MLP neurons of a small language model. Each row is named by its layer, matrix (gate and up: input weights) and neuron, and shows model dimensions 160-351. Each number is 500 + 40 x the weight over its row's rms, rounded and kept within 0 to 999. Numbers have three digits each. A neuron's up and down rows have the sign that makes its largest values positive.
After each neuron's rows, "fires on" lists the tokens most often at its 100 highest values on Wikipedia text that the model never trained on; "fires in" lists the words (lower case) most often at its 100 highest values on Wikipedia text that the model never trained on. A number after a token or word is its count.

L10.gate1163:530541518501512520451498546495503545484481440552540406468429484503520502531547432440501533459514424534497577520457532487481423529443531539533413448565505435496520527475505487475469522474554464490440472445553450538420461459555509433575516460444548535444547447467504533421422502547525520484470521417469485475419587516516554496551500479471464488507574492563496486560531496532461520525467453521430496526483519520481564552512478482456533490483491502502527513564441579474475466463390439508523524511493560493531515503482525455504548505435509501411527447499521484489489564485471514451
L10.up1163:546457522498483531558474475485483499449548508615507506561502539490436532487472514509467527481481446477509534471552507495537497449511399470469464503579492501484511565564511480418478494491482615472491594516465529468487479539408524467504496436567486514505503538438441482498469549496514479529484456492532408509559524479486454486457568491485475466505472466563532474489504516501483483439448531543515430409490525491512506498566433497586442554578502505555533424514464531535472475440502449476504509505486404464455483493538514454405508532431520467542588509442597512513518487502476522516
fires on: "in " 60, "of " 12, "into " 4, "In " 4, "1 " 4
fires in: "in" 64, "of" 12, "into" 4, "1" 4

L13.gate701:518501520539508438426382463487462550539522447540522481491564507435514517499491493529568492448550535524426493511632518515453562580524554595448483591476456483457515506445477481425554487476488455495493493536505534503472530511492444452590580465506555494463524505496485483466486517463481544430540527518447522432523443531567507458467498527436528468519479508567521560523531463481500489519511499477471588537587494492508513471420554565490499452499538569512484538461511484541491536504504513514491572480502455495482513473552503491521462502497516488487491465553472479484527482522520535498
L13.up701:498526464441518535502464530524555521564498433495567429478558463514488447521544533425486578491596534525458495471494467435422478573465508483529466530519512502497482517480453567478537510578532477557499505473485482501517551475527434463444479483507511465507507501437521515436492564459556504474496568562458546472538508421508556495506477527514483482477452476497582559522450400584499525474437527445442500545489451495539533507459461516478490487469479503420476463475483524486540575503490465548511510503500526399456477488567478540565514564536505510559474507446518507455521500524498500497
fires on: "the " 22, "his " 16, "their " 7, "s " 7, "her " 6, "qu" 5
fires in: "the" 22, "his" 16, "their" 7, "s" 7, "her" 6

L9.gate515:528504479494392537535565511482487538503455555535538497462500512568417539485560550466469501492521499456495560486488512553495515552552464529525479481496498481504546510522512534538445495566523466480497534496479542464519488507529483505524565554591548510495492536439522478468498505543554400492489516485526444501561517494582451492521488496458502428499496480408496481485485466550479564473543551537535499452500569562441581451498488532553483528435493518527509450559565587504519459454463529463539463528489498447508502549538506480482380532524469562525466511519494523490425486513491573565
L9.up515:490463516489477519425498516543521491487477488483522462519478492429434558541511451521496531547470507483508483557498553478488467460551538506503481541534508558472567489490490583504589466514496543552496551546481457482515482535527457540422463515469437528449457505512488545590546522524564564516545524464479475505457527476488526499429536514477417489461428562500529520560469485496525561485556514449531514491540500595517452590454544475562546581491482498524532505473502587513496537464520505567490468516496504513496456493512512505519578535446498480488464526513507496534469462459504517484
fires on: "and " 69, "soon " 4
fires in: "and" 69, "soon" 4

L2.gate409:487428489422490556414503481541564575548383483502513552565471508511506431518570457480498474500529521444511425498454510588420549563516521502526514526448493514514512551463516512475533502491512504448488496505475536474458509512496538539475508513424545491451503523498457492495482501518459501524461491497540539540587497478516441570482596508441521492494566537506485569458493517551473487540491469580488496532492487569576481477486425518492551470516520548451505492455520502501535476488528532444461485462484472524436472487526499512596487462504544448504521528486503522621499534477461484508
L2.up409:512520448503444509450388463484552556566508525521580497578458440485497401532539518497438434451497494488480436464523436542510581441545523488470546601483451489564456577492528475453512465457524516472530512544495522460493561538497518568543523513490543530507555570498413470581512519551514494438505487462493474527546589514526485591462486565493484481443508508502492500486482416518542478517533480567500540509510523368466442526545501495547562446452521501438511450532515550466547507503561509479469539519462444513429507489584512537549479458457528415472550513484505561550560506460525586551
fires on: "which " 69, "what " 12, "that " 6, "What " 4
fires in: "which" 69, "what" 16, "that" 8

L13.gate29:458520522412461481462486588558544542584527491557567433490554531559512497526525487502552581425487533489511486514595479532485485463513438501541521541486567509483448446584505508477454572496492487452524474450547473476432481482464487440515565539484552518488499487420519553426533518467525491498496496462508567436480505502511520451476466500525513452522542462506400494572519514458444599480472556510534452536542535546512509494433509485500555481466504530494466475525471470425552510413439508458472522495463492486491540522515518584533473559520485499530517485552468490506511517470476555492
L13.up29:526555563538518509428503499492559529488461462544528493553521511535484491496514554522518500567522498397484545504485476575405524524533418475489498466569449514497551556582507514509502478506526504481458521496581489543529517506529433488441495464567417515516566490511517538438553508435492526473512508586465513441478462455508456517511520598521516526493527519532428495434518499574519507588534506611534485509491537445477460530477461506534489409441487459452522519570493478530434445489470575490526514489459526505453465527525504493478494478513456489474523529487518506437486456454464560472
fires on: "s " 20, "Her " 10, "anti" 8, "His " 8, "her " 8, "his " 6
fires in: "s" 20, "her" 18, "his" 14, "anti" 4

L5.gate656:488446533487547491558488518562534563556459460491523464446447580476461582496515569509601517504451517478486406454524521491438446534532494540455539466436594465462502512495521495506500492521511591509453508491565502574515475455441482472451577522474507481515398503485500512450527446499563421508464478490471467509458469418452502570453416612510496495484525439540570526508528510469486462522473499564511509516497497504544472497452508505439486488491519503407456554514468595460477593478575492441464499485480520525441497467568564515513487461431463430549555487464507491530430474569557508497
L5.up656:517471522538478441487499465546434537545574457534564466502547502511541487515558523542552573469426452450515449487576465518473609513486489552483504476416519482496471469563534506498420569477498455522553502583518536492505449474507480582485449457501495477488518462467490439526531412452478480481480590519458514543521545505545387522529519492522489447468507516512458559446538542448445469528505516509475435500463491488456469523486514526543476510543518480506522452438524446536517532522436493449476477568491535505485472481515546484544515501577457478444537504446556528484466542422563504425
fires on: "during " 51, "During " 13, "of " 13, "Mun" 5, "national " 5, "Not" 4
fires in: "during" 64, "of" 13, "national" 5, "notre" 4

L2.gate708:488450423499522462437499517487545517456500528481501514490557484563526591450539583503505416514450503545485516500516516487511523501442531471485457424495448522546524538487529520482557470429497517454541471450518551543495562514515410562498421427538555464494466578520549538498498554424509555539517524511533430522483555510502525531480518587455518489464475483538447466521505537484458495555509496541543507523486437469447470571506465450489507496556449493450510544506457565479457507494507459473462568490536452499522506558525504534448498477512444493486490462494542474476473537494556424430
L2.up708:493455491532515503439531566539530497451538423505437494505487493596532532474528511530487460486523518513445447510509450494496527527505536481413573454511488499531453432477475541462483458467501491450514499463535514537522565522517528518557426557559482514531541630482581476451526521475521513531474505508546520461480503483525478555558447511491521504524525446513492433485480546505526532513525501519481505595448472535508467560459509493529483469569454536557437531538485469463476533443497486477521503532579422469504478521451475488465523496519520494517549519570482585505458571519539469553
fires on: "New " 41, "some " 28, "many " 17, "Some " 8, "Many " 6
fires in: "new" 41, "some" 36, "many" 23

L2.gate137:582496550469537464526513496441496507553560532570531471472496567484545575550479457479505403400446430534479505433464522508519519535557538537506508468544461472428522510507562470523522502501489446512535461505576517498436401471567459506467450490516472518496455470483441514516495532604534437484494542535554570513492465474478482491544444462540484518467392500530453455482485504549533504557546461554518440399532508437559540507498475514510482543521503514514453513472455491503470524511492476496483487517500494548573491486502466519557542455491495499481600514516534536459462550501580494460
L2.up137:535534483516454482520555513521517465507548501441494545419561510488483593520471546468547471467499521447517544468531448533516463500558464461509497527529541516485548478492462593476522472417546541464513498479525537496481486534466524520458539522500429530452510496551475483487580514448534518513491525442505430471483502439441471544492440463528472385489411488456522458505499504493512492645442504544562554444565572519485479487547555467544481515482560547498504521562480537494547504510527506484516557524482501515453565536495468458463471491557513505548488461577431447482434520473510445484
fires on: "of " 20, "public " 16, "media " 9, "general " 7, "support " 6, "against " 4
fires in: "of" 20, "public" 16, "general" 8, "media" 8, "support" 7, "against" 4

L5.gate546:490465592483507490528541578486519476485537490478452462476467574496467504378448484502480516476416487514490498483493507546433523468517497538536512493446494478493512497582484458513452588487465532480469529517536505463484510514663490563513419553492543427532480490528462539531521498516398505475484542519458464434501528495527566474487583537524510521477546484393494434519505448488465449545473511491534463524481524517487523540490516484492490527476466523495502522468479495520521488552558490480480501541539492473424538515592504545496485420495578573482459487446424533437487486497532411460
L5.up546:477412524586476528409571487458527465534531526563469408511443536522494503480541500512500544472480481480498437458553458496522480411434540569495539489488465480476535439543478508541506574550441492530511545555478513515490455478587422544476453584477517475565466521491518481503484533491439471511562533440412482496473484539577553418517467493438520455535507534455440431511459484436488621526473442559494459481489532505497464501531498492495502452451449578549540577462496482499570491550484519531553549509480468482466562509530531521461454466524588498553483550531520547442447441455483483449
fires on: "on " 27, "under " 26, "signed " 8, "over " 8, "According " 8, "Website" 5
fires in: "under" 30, "on" 27, "over" 9, "signed" 8, "according" 8, "website" 5

L9.gate1206:528481483452525500464504433510523528519506519481491510509468486569508463502538453512512518433494556491441502453438493487544453454469503559558527473518464488494547519450488459485454487446489540489540475581512487480509525528457529499491514469550485474511577480467500517482479497513479504587462490499508467507498451522533564492537472421536474512502506585531502555513465469504487553534440440500493495475454476412504504581456479463487572498536502504537500533566421485529489510496487541536506529485499411479549508518478492482540484474550547391511478476455494473512476501533560470477
L9.up1206:545539451490472545452465430463366423489570479543476453529513496554554501552544436521554590480513513545468485529549472518562481578473478486505545555592432412513421500487564490547450535489504414488466506478480515503513516540431507504507515508447555501460531536493368482449482516572494442530470464537446465539489443520477456528491435530448360534490535509514498523463529547468474445484470545429518584467475472526583482448492484559506502485466531486487497410570527444534473435510444571532480455525437439534517472530490474450463452476464520534573496540435450541482481560451542537433
fires on: "was " 19, "been " 9, "more " 8, "be " 8, "being " 7
fires in: "was" 19, "been" 9, "more" 8, "be" 8, "being" 7

L9.gate895:453448498476457529497532542456504472502408475521502502503539408533528482466547510477444516429505356493502523521526444447427521451513436486528532512523447542535532447465448529518532531549455451501457480465507478511455435497507525429503512490531448486466556522500544527558500450504534515582577549442503549548518435517530516468492416575455471372485571505495440499509461457481485588464492504483502465451462494530507462517488593527548461459473424544476508486499513592541422564502523470474458468474452539450428493476450512478488460511550485484414455555490473454446505504482524534483
L9.up895:519479500474421475506534495484510510512496528512564470483556442470504503447538490509453504532432490549466555531444512494445502461496492572463443555490385586504513523516520577502551501472542596561567469472519510515496463520471475601474461487474478442486478497526418493479506483502516493593514524549454481452486580471499435523499502505460474535444521533542499433523532544545461485555556501484442534499508537478430530524461496551503502492493536486485457509499534540452492494508485452479449430498464486590508460456547476422530522519500522529495517508491534507406480457451483480490
fires on: "and " 94
fires in: "and" 94

L9.gate517:441468452518572509491502509478511476580540536481519491460540426489449531517505544533516467463483481545534497490442502444524466474514493468444548454473481508454492553438474612453544521496468488511592522478454503528516506500488432606496534473421546483458523497482447478498524450537481469450509462493571563519573460487444544481504502507481554506562534484477426456550503509474540526453558470503472565518496493462491506434482480490525511503567521539559455503500474505471534481522520488524526431455442525418546581505477483511566440494453464499483449539531534444459538425527541471522
L9.up517:481529479517439488450495571547524447545502505449520421460492589552476560523577434507597536543517503485520474452378483507547461456503490482493499526480523497546459493524487569503467511473493485546440552433423479567462540566485488478520469545562564535518465531436491503540488529540518564465487464485494467466426426533526512551525538474536545540449583466541467529517449476491503438451459411503517541511487496512542505451534533541504517479539514589442506486519495546406511435485591489491526469514563505504530535545505508478551502503477565575541456451470444484461508447457490439603
fires on: "this " 25, "that " 14, "This " 8, "same " 6, "which " 6, "result " 5
fires in: "this" 33, "that" 14, "same" 6, "which" 6, "result" 5

L2.gate1190:519477512515485542493502514506449564562497533520462526475496549557556435464458532508521524504556471537535500484506531538412551506467427487501469469378470496494538441445531491515507494549492524446508478573520492530475460491444479555460492570476518506534433514447484494514545410516572449518548526485477546520463546475380433489509471440540485566496489519567601506531485473546501459449551511549480498492516407506519498510500451514448471454533488543500430552483498526521500471459499425515521481440424437432475485480471490521455542483418476571506583538478492498510431548481605487489
L2.up1190:480577503492501551452531402549433482512482488503533510495474515522461507506484521456517520501561490526506487486572488567480499399518495476430497504430464430531481551448487544489482557500500565523551394547479554513464441525501477535517478506474537579508538521432462482462465448539512474469556494536507591495556516466500468453532433510550534508500406501506535486560489493545531481428499483485473517414561450502489537564468508517469436498565496441508488543536511499506544390362478498538556483442469513446503469503503525554482500479494479529539503496487494468497455481517549482495
fires on: "In " 41, "during " 40, "During " 16
fires in: "during" 56, "in" 42

L5.gate1109:527491508530491525470544504545498524561486442507487492440537503448488526540458514532538501494476572446439503474483550432548522491530453513468549524522480489496500497488471455433507544507468502497552515545488510477465546559492409585492469572548447441457521581478504470572533569439541413458513517539484521485454619480534504477515502468544503556535534461418526453515495608493474500501502541458488460511512539504514546525479576483494455462549472505531545478571512461507449500506531480432432467529434532513463525560527543456538551516513485569525422483495490422509499474549516492535
L5.up1109:567551492494473448468579464492456524482520545452560518536472463460528563407460509473475529529477499470442486562540450458480579455495576507553469458496469492516504469561574556471435456520461506527557452523564477560538513504486490467498494479470498436564549484487567498453514487526430482550507477509485496480490502556507509558447484487538454509483535528502506529436474468523511511546465497517472513502503513543477448437509414492454475439510525456554490512431470552458463484613446514484485503468447565536454548538485479497517540475490477567465491475485442507522533502497404440540
fires on: "and " 97
fires in: "and" 95

L10.gate908:536546499437424522445476531547507474475443489451527508492518482580511447490512489478518522481497414486494560450425475483519519471554521411524498477463542545523493509452519465516478524526490422518499593452528480579513430537483504495493511521507567463516408520524468494479565501536530550539487509524438474434432477550506508510470476448506493522473512420442543432487515463483518501476553428438520467510537464474483496481463520466486534468546514481439512510502430485578492513476502463493477551557532429447518524443577511453478502502535476520534487533555421595502499441439514478467
L10.up908:484519541426541504503425423483561442480462508460506474546497462437523518545517494465565529559455467516518487544517508498500538500461539489480485540591514450435547517491485494542484510490512420465431548486527503496452409478493479479487511488460482563499459503519496516499498483460442487570496465543519434543471590496491483555500489473530562537482517547500510532471524498475546475479459490516434547502510486576419443536513458474457513554537510464448442457501443460508475441475565515549506526464540580448529491571440525495429425409517457501563457497419433646476523548471491501490
fires on: "that " 42, "also " 11, "which " 11, "who " 5
fires in: "that" 42, "also" 11, "which" 11, "who" 5

L5.gate336:520477438530496490453457511495531489573542541487521526482455494540478408494550505454478486534510436509567492479544506440486486440519471489479489492376475523514476517411556515447471533473496507457494513466446512554535386511440496506456539514390550512486436489500485474599477563515492496491470478581524468514512423471429538512488520495532490528567484538395482510451539455502449480501526515513450444440576489489530478516523457427507522462527573520521480518439385483527490485520506494558511504501597478511509515462547486545452488524502453464528553557494480488470521501528487510479
L5.up336:571540474500511544504469517518498517494489522504509463513515485551456454450536416482499457493520444455569504495527462505513465436496415455431561489476447538474476548481550504412445541489486474515479523520518510530504444523514463512529487527486508554528467524484499457549529587594465455479447493533540467528528468470507583558416518482509494511563481547471494497426556527484539544557519525511396494502558518487496492509498575433465520483491495586480471524469491434520553516551498502495487552525564514505498542483526438505455462500578513519547506495508476474459458468501515571524
fires on: "that " 65, "which " 17, "who " 16
fires in: "that" 65, "which" 17, "who" 16

L2.gate898:459545464472512456536628475544515560459444502544558510572570481513489474559464512478513419419443453446469453485535533554519455440493479530593433567500525497499534549529453487466535497533512521578450448542480494479485493517547541513503461515502415522530503446489544532495463467484485463512499495490506576537466612453534532528555517465480512489535540493562556455529576518604554473435483501512511547478440478509559524506512440495451524499498542541519545508531440508499515550488453505545490487549460504452502528505452496478524488502502477435547486474439496510484491527517519451527
L2.up898:473549480505494519484483445498443549480486596522473493483491508503534585488530525381537513509497480537499474445430517566499438426516504542408521462543444471470502511529526522509463493525436492512552471428466537534462516470458500525525493540561428444503556521472504511509528460552582501513488546489511388454456547490601482468434537515563481535470571486503526481525535531457427445521514511538539528499482499499504544449478517469567480552497429448508513540498517485510488478477455470513534474497513560444528485566505580484511497526530504571422501483498506533549530467534499512523
fires on: "to " 44, "into " 22, "in " 11, "entered " 7, "entering " 5
fires in: "to" 44, "into" 22, "in" 11, "entered" 7, "entering" 5

L5.gate132:475507517559580464488530452498488418542541506496539436478444513480527518520458456505508541435442538490437510448480561495474532491557554506453590525478504466443500515448514525501499516545532565504512499512532496574485497491429455538513557477560478447448474499511524565494501433464554449431554543520506538473506492507569491519495421531440532463508454495525529468477425477558506586496486475574497487537488415531462465552517462540469501579515501559542462501480472558481486576526520572448468448480442516502419574533468498479471533463454445486512560484497538442551491447447519532544
L5.up132:495454480515555499532478469513494432436549447475601535526463535494463508535507514477532527478458502517530511490528489471459467514471424504449552473510541450501487510504524538551471526608512475501566522483502457472483463419538462457498550464479438475491438468441519500479481513476539408530512495505498495488470508478486527477401531585426544529459379565504458468503476511468498485474521533516522471499530457556518448510534431560476568461488470517485501519435462546491491485491473503518504488502529516533554430553517455519509486445497470432536564455497570533537464543499526426506
fires on: "of " 47, "especially " 6, "ial " 6, "during " 5
fires in: "of" 48, "during" 8, "especially" 6

L2.gate801:557497570438497518512475491484513548512490448470538479503514522482496541554486487529446483525519517476467457472466527565468445580540502524481433515497458495486528579502509517446507473432535512487539478515520518505486565449535500468520501476447478476498493493491578568557474515443484500519494545431410504442512453509464465404502430504488474446424540517527591445460492444480487554460447501472496497420516563488535525500512531491563501544510499533439570483538521460443492522484560491513476502567492472526520452434480522519504549484410525503492518490525525559489532540515469528492
L2.up801:509502531483513509508503534495528528502479458552562517516463505499542489508494481489434538522452454539485420494524479525515408492513449477448556478491453518497560448490542493475424532503520507495619477513551515488548499502550516543482421468478450504486510471533539504452489525452511512589526494463534515576462471528484487481573428553506486479442536497507541458459473426470397505522461571513517496478579555480506498542475587521498529520469424528467461561495502483558472477452585469511504481560544562462517473475505433419543507429468485452492489485489390563519530470463544534611
fires on: "as " 37, "As " 8, "ose " 6
fires in: "as" 42, "into" 5, "after" 5, "choose" 4, "ones" 4

L7.gate388:468481473584499569481521502555549446620555486520511550541502450473452482486515528558567441516530520500548554566554509472427475502473489529513523480480448453542486481590446501536484506513484476484480587475462571533417488546493512484446467417489494475448490521489580448474495493474485519543499509543500532492452465481534512528546435600583512506624494474452487513549500489556465500479626596527518542510463540505422528546445504440523576490459441513552495449576509489588503454438545494473468459439499580477453409469499518399531466511487596530513450553502504531526482439466488538504
L7.up388:613463501456437486443558480512483500477515522527462479482489497504577477483444476536551522499534530504557474606528533510549512475483500519520494507526454507391470495561533524556481485487511545425418533492561459481496477495536524512538558534507513550506527466447493540513438442489503433465561431525510583466419485495560522485485491522522522487487577483522489528461435510477472491488486520519551531507493508503504460535490450460462517451549488467475489498531481402496477518498465568435528514467502414579495427543453480483478481525512446547526546484520494481510485524502401441486
fires on: "but " 56, "and " 14, "However" 12
fires in: "but" 59, "and" 16, "however" 15

L13.gate900:536503464514513545499468449565478458469466524435485483476460517526441530511467558563502454527480476504406508442466471430522455484506458513508461479504522469427483555520553446494502455452499433530542515526568522461567500398515451459494479532472489537528494495462436571463480460546487458494572476493471574586546407563592552488487427400479477615504610435507493456473510462470581465510493476516466426485437470535505517479483481431471434442549445566498429491588517510492533466496498525474525499507520542503493493478421478464504502423516453472476500459432460474501502490498451539456
L13.up900:481478496502512499530460504482482497539558506523526551562513543504496510531450495547555534543484406529526507515460532519593515484510478528580522497488454473518484504499471476558410450565453516431511532463435520473451431489511474526493538538480512468529470481504497436449545434480527455567503454504539510503553505512496528501498457465621427539496580453585519497546468483464474512553444561456518467468505530518531522579575477453467547522508532468474541490479500435550509461523534525526515452440461488458409562503494593523504495531473458543450522504529422506476549594559445572475
fires on: "was " 29, "is " 18, "be " 14, "also " 6
fires in: "was" 29, "is" 18, "be" 14, "also" 6

L5.gate1137:456498396554481573433509544491474478529532507449437495452487593469404413485506549486563514515473493544546487437507467521419409525470517456432497537486495509529542528476486433456523543475504458425519528534518499572481489458518420522496502470414517506511489518432465493474548515480478547557525457525539498480475502523448547571469458526450483476493537462528500381500576458455526505420564486528496518442455544480467518518512537489462496536537545460556488529478441531566495504416514487490563554472436516488507485454493581540521515538472500495570536514508516551453435517531600566442
L5.up1137:418519494596482514504511489555443439517545474536465404492495389478493483442514538487463466499519456553557536519560442443514497476549514553501591534443451550491458508437510542460483544481500461467442460479509592497505544495464529559569499563499535573450547523487595504480482513478498499512474501529521519503493412538473434480470485525532422479592510461499545490495478550481576545460421569476540454543487448505461538489445553506456527415487505459398480518516485506479480521426534471530432510491532514506463478538469557427498543502498460441478514522514469549533511474515563512490
fires on: "most " 44, "some " 14, "These " 9, "Some " 8, "Other " 4
fires in: "most" 44, "some" 22, "these" 9, "more" 4, "other" 4

L2.gate301:540520525479523521441525518498569492486555541473538546498424430493476486471503502443527465541479555472533516548511453472511571470532472502488503390526468483572525499482461539549517493375493512412444504464551422554532503453433557496524596460482499529480496425451491512467492553531439522506438466543517506472536477510519523500488447529470494518472476492528491470544487464457487444510472499459453528515487457532403482571520476534469521481538552457551488495516509531443497543434468497442487408536514521527548511485499518514458448565434467525572535505517521485420445522485461437462
L2.up301:525521509500533607485489548460557521555477506499538463492450480609548481568471541461477496544472460469568508514513474439519539525529529496559519504531426486482570497516495518482426499481490485510448540488528516549559470502522461530421598551474406506487562549496445527451490481546471506485563452466501534479494512505451562442502455520472478489421511568461550500495502454538505464454542446477528436502524432520468511557491476556545492435522617501490479477532471444493505460536471513485443435525452549481599475434470517550518467511461468552510489478515470489459501497476487444569
fires on: "man " 48, "him " 42, "himself " 6
fires in: "him" 41, "grumman" 26, "himself" 6

L5.gate400:520470523481532507467464581499499446446530461457524538460388488455515516524497455475398485483496498503455520514497506481483546488501481514444454542496551472542572563469564568553484498455420497492440489502567538547511486478452481525461518479520523488476492535422458531498550511422531588536583475463493522463437504545490479464491447450500500434499490499554595567611509555485462400511478565519434401520521439550506550528561422535526508457481485485520591523502457475434411516530442486573489485468463518493535460440473482548494453475465463424551436463418533545482553511539462463497
L5.up400:515503466601471482455498522527486626427561469430559523564467513512491476478444474477491506543577557539523486541469519505536546524472434569458475529450491438512497538489489503438519428516479517459511556481477553525520457499553460532473592478445476515514470540501469485488540511443517505529511536494472457544517408492446517486562449517601487453505551524520497518542475612453563489527528530502507421507485462584533443502465381505419510458509509520461495512490487489446465522518513537519596527479516518459481420485522522503598505485552528525529538504487466538498520497472515457550
fires on: "age " 27, "Early " 16, "born " 12, "life " 9, "life" 8
fires in: "born" 18, "life" 18, "early" 16, "age" 16, "died" 6

L9.gate814:511501453472462528540544475560474547442470471566465448519541483456489518541467522502494384482475441537482477482445505489528537492536499486543466513572438521552453509505493472473566499466457551567562495522510486501459552467495575509560485514443473418477496569426467481446543557479481488523525484541521488505508623470500569502506518488485449512570514515506474530601485529426495550493488504531447555532576512562485453480443485503470507516493477439498461558478522537539419551494552488500455532454455441486509422523463528517483408502474469521450496547571507516542373496500484481501
L9.up814:496474490530500456474532514511447461495488442485514554540558463481493523475502489491450458460442543535456461468568490556542537527534473513482491506508532527500561518516531471515496478447421575492522424444450537497449486553480452493502500500477537472479448496460546462466505572443495543495499508569505401551441564495481480464514500502534490516502575531471486516468481506465513492521584517533405562506541529521404505480544588422456451509545550578531504531475505488565473498493532502527471462532511490448510442456483526549540493509528465531487516545513425498600471483489523542529
fires on: "some " 26, "all " 14, "most " 11, "over " 9, "any " 5, "Some " 5
fires in: "some" 31, "all" 14, "most" 12, "over" 9, "any" 5, "many" 4

L2.gate379:525496553506465498512488450524489564511606479453472528557555476519577469526491558490488484533505391496456455511553480448487447453501461474455453489435432461471458535525501479441449513542442566442541475484452419519471542408474449456446509439453495513406451523447526530405544393500465448522525497528535504500462513531470481518480497524437502562619483448502490497522519483462455508471468497433527476469522514516519504533465437592451525500569465509509496504448439514532502600554447459465525497415553578463472423525431441563485511560521548520568533536463457469497500546453505554494
L2.up379:496506504553515575511430586477388563511544476495591464461523511482481555472405547507522471507512493511467475499426525473517498477469448526525489506436483458495525583509561511521501544522448578486569530485577540499522558446438387439557551483453494482465521502453528537524458444453510492554498515503495552533541509490513476483537493462526488538497448526454503496525536455522488462530523469481528497442455492542553490518437502493526487482567494454483480491521507529551561488485515450465490521467560516554401532496528472538430493507562563510463481504469466428475447468504488570494
fires on: "during " 55, "During " 16, "shot " 11, "In " 6
fires in: "during" 71, "shot" 9, "in" 6

L2.gate291:437500403540534410478473629474481515445554512538538533408511429505556456582556479506525535413558563484548484511556517477456541485508461496468548572530412502498542536509553468516494496466487502540560501508434613500542497489536492581529428577494517504443461536486428530566431507501546502540558507514489549450499497481453513498482434476547515512531507499432551513534502533538496431496511465506543549470452478475470501474512490495517492557475441504500579463493485496462520487573466560467400490468536476531453498476518510477488515416542550484476485539535488532474520530527517582438
L2.up291:568505497529571471492486518494474482560429540495500557470539461505505488482545508532513478551507555419506451474556530441549479472610446500536494506526481486484540545550540544441486561465539602540547541527438504519493562465538400459458450524496457534474504535473507466492563516519528522421529523537514459486482572480482506470481451484543572475428476462485442514551474567506498459552494544475598512525462495498458461469589471449472477467477485465467498447492538462516485521498528510480535508508563444493480476501585532536489483505589507468526472549449513498455484521477512508446
fires on: "early " 29, "Early " 19, "began " 16, "born " 10, "History" 6
fires in: "early" 48, "began" 16, "born" 14, "history" 9, "begin" 4

L2.gate785:553596466479564482496495483493433514539486429503511528485631533428567527572494489477490551483476544499436489528444450520557594524507498484480435500506445484498523587491584546483555453506468474473540486527504480504583567498521546530503494468498517602470493563442517485552505515504478537493550485519515465531521501495442494505512462513477463505489492551445572458573490483502465506420550499518523491441493453463559478422509450411445526498428482484470571477553572533517498477496474436487539572485519485556490465519525476473466527511497506482501563526502465491439445545466546522486
L2.up785:499505498502411545468531452481547509568484575505470493485485547442554488504505485548479538532479578571451534517528493514482564520462442463468495514525557510513485493476556472465521514454500505522473582453446484553473471492549550526474512506492419515510505497500508444467506539489482493480469495424461487445565444543561526481517457493498492571516531468447473382562499485453489489462470519470471492525456556512463469505496465561537565531505527523589506511508511491545445513464583514553563455519464520464516487488496468460449483520470492519425521493521479547595456477500497468496
fires on: "as " 40, "As " 29, "under " 23
fires in: "as" 59, "under" 23

L2.gate1072:571485531585491533512523514552534540456544455491420480493518485521566570461535519482444523486476436476467422483443493465469526455495466505528536472351535501534472493463510496465486514480442433420536537479497496541543509538519526533428454552494513489453513489428438445546480481435471491404527484524518501521528522485572482486536510527530464472466500469471488483491489538557512534519544433543504554545486531503526490447499529410468530540505456447496517532584526421489554551471525492488478460493504517466505468502511549502501569524524458461484521480532529478502517508447464473519
L2.up1072:526499490542515505473498465619534431563486469463451515471433502492528444456508596521416491495466534470492445443466465525476519528482480558501555516477555450510466472516510424480469536455459489491499540606522492500529501517500475512476485528484505546496502482500451552618495484531440481451559469397537513466512459502521495473491461521507493453480517458474452439483471527528505537532513458487543558582533527486576502555506528484457540537521521523477555507523556473538483545482488448498533483461513529495542487480488508570519466464500487510511493573670498483463535492517521512534
fires on: "on " 30, "through " 20, "under " 19, "ine " 15, "via " 9
fires in: "on" 30, "through" 22, "under" 18, "via" 8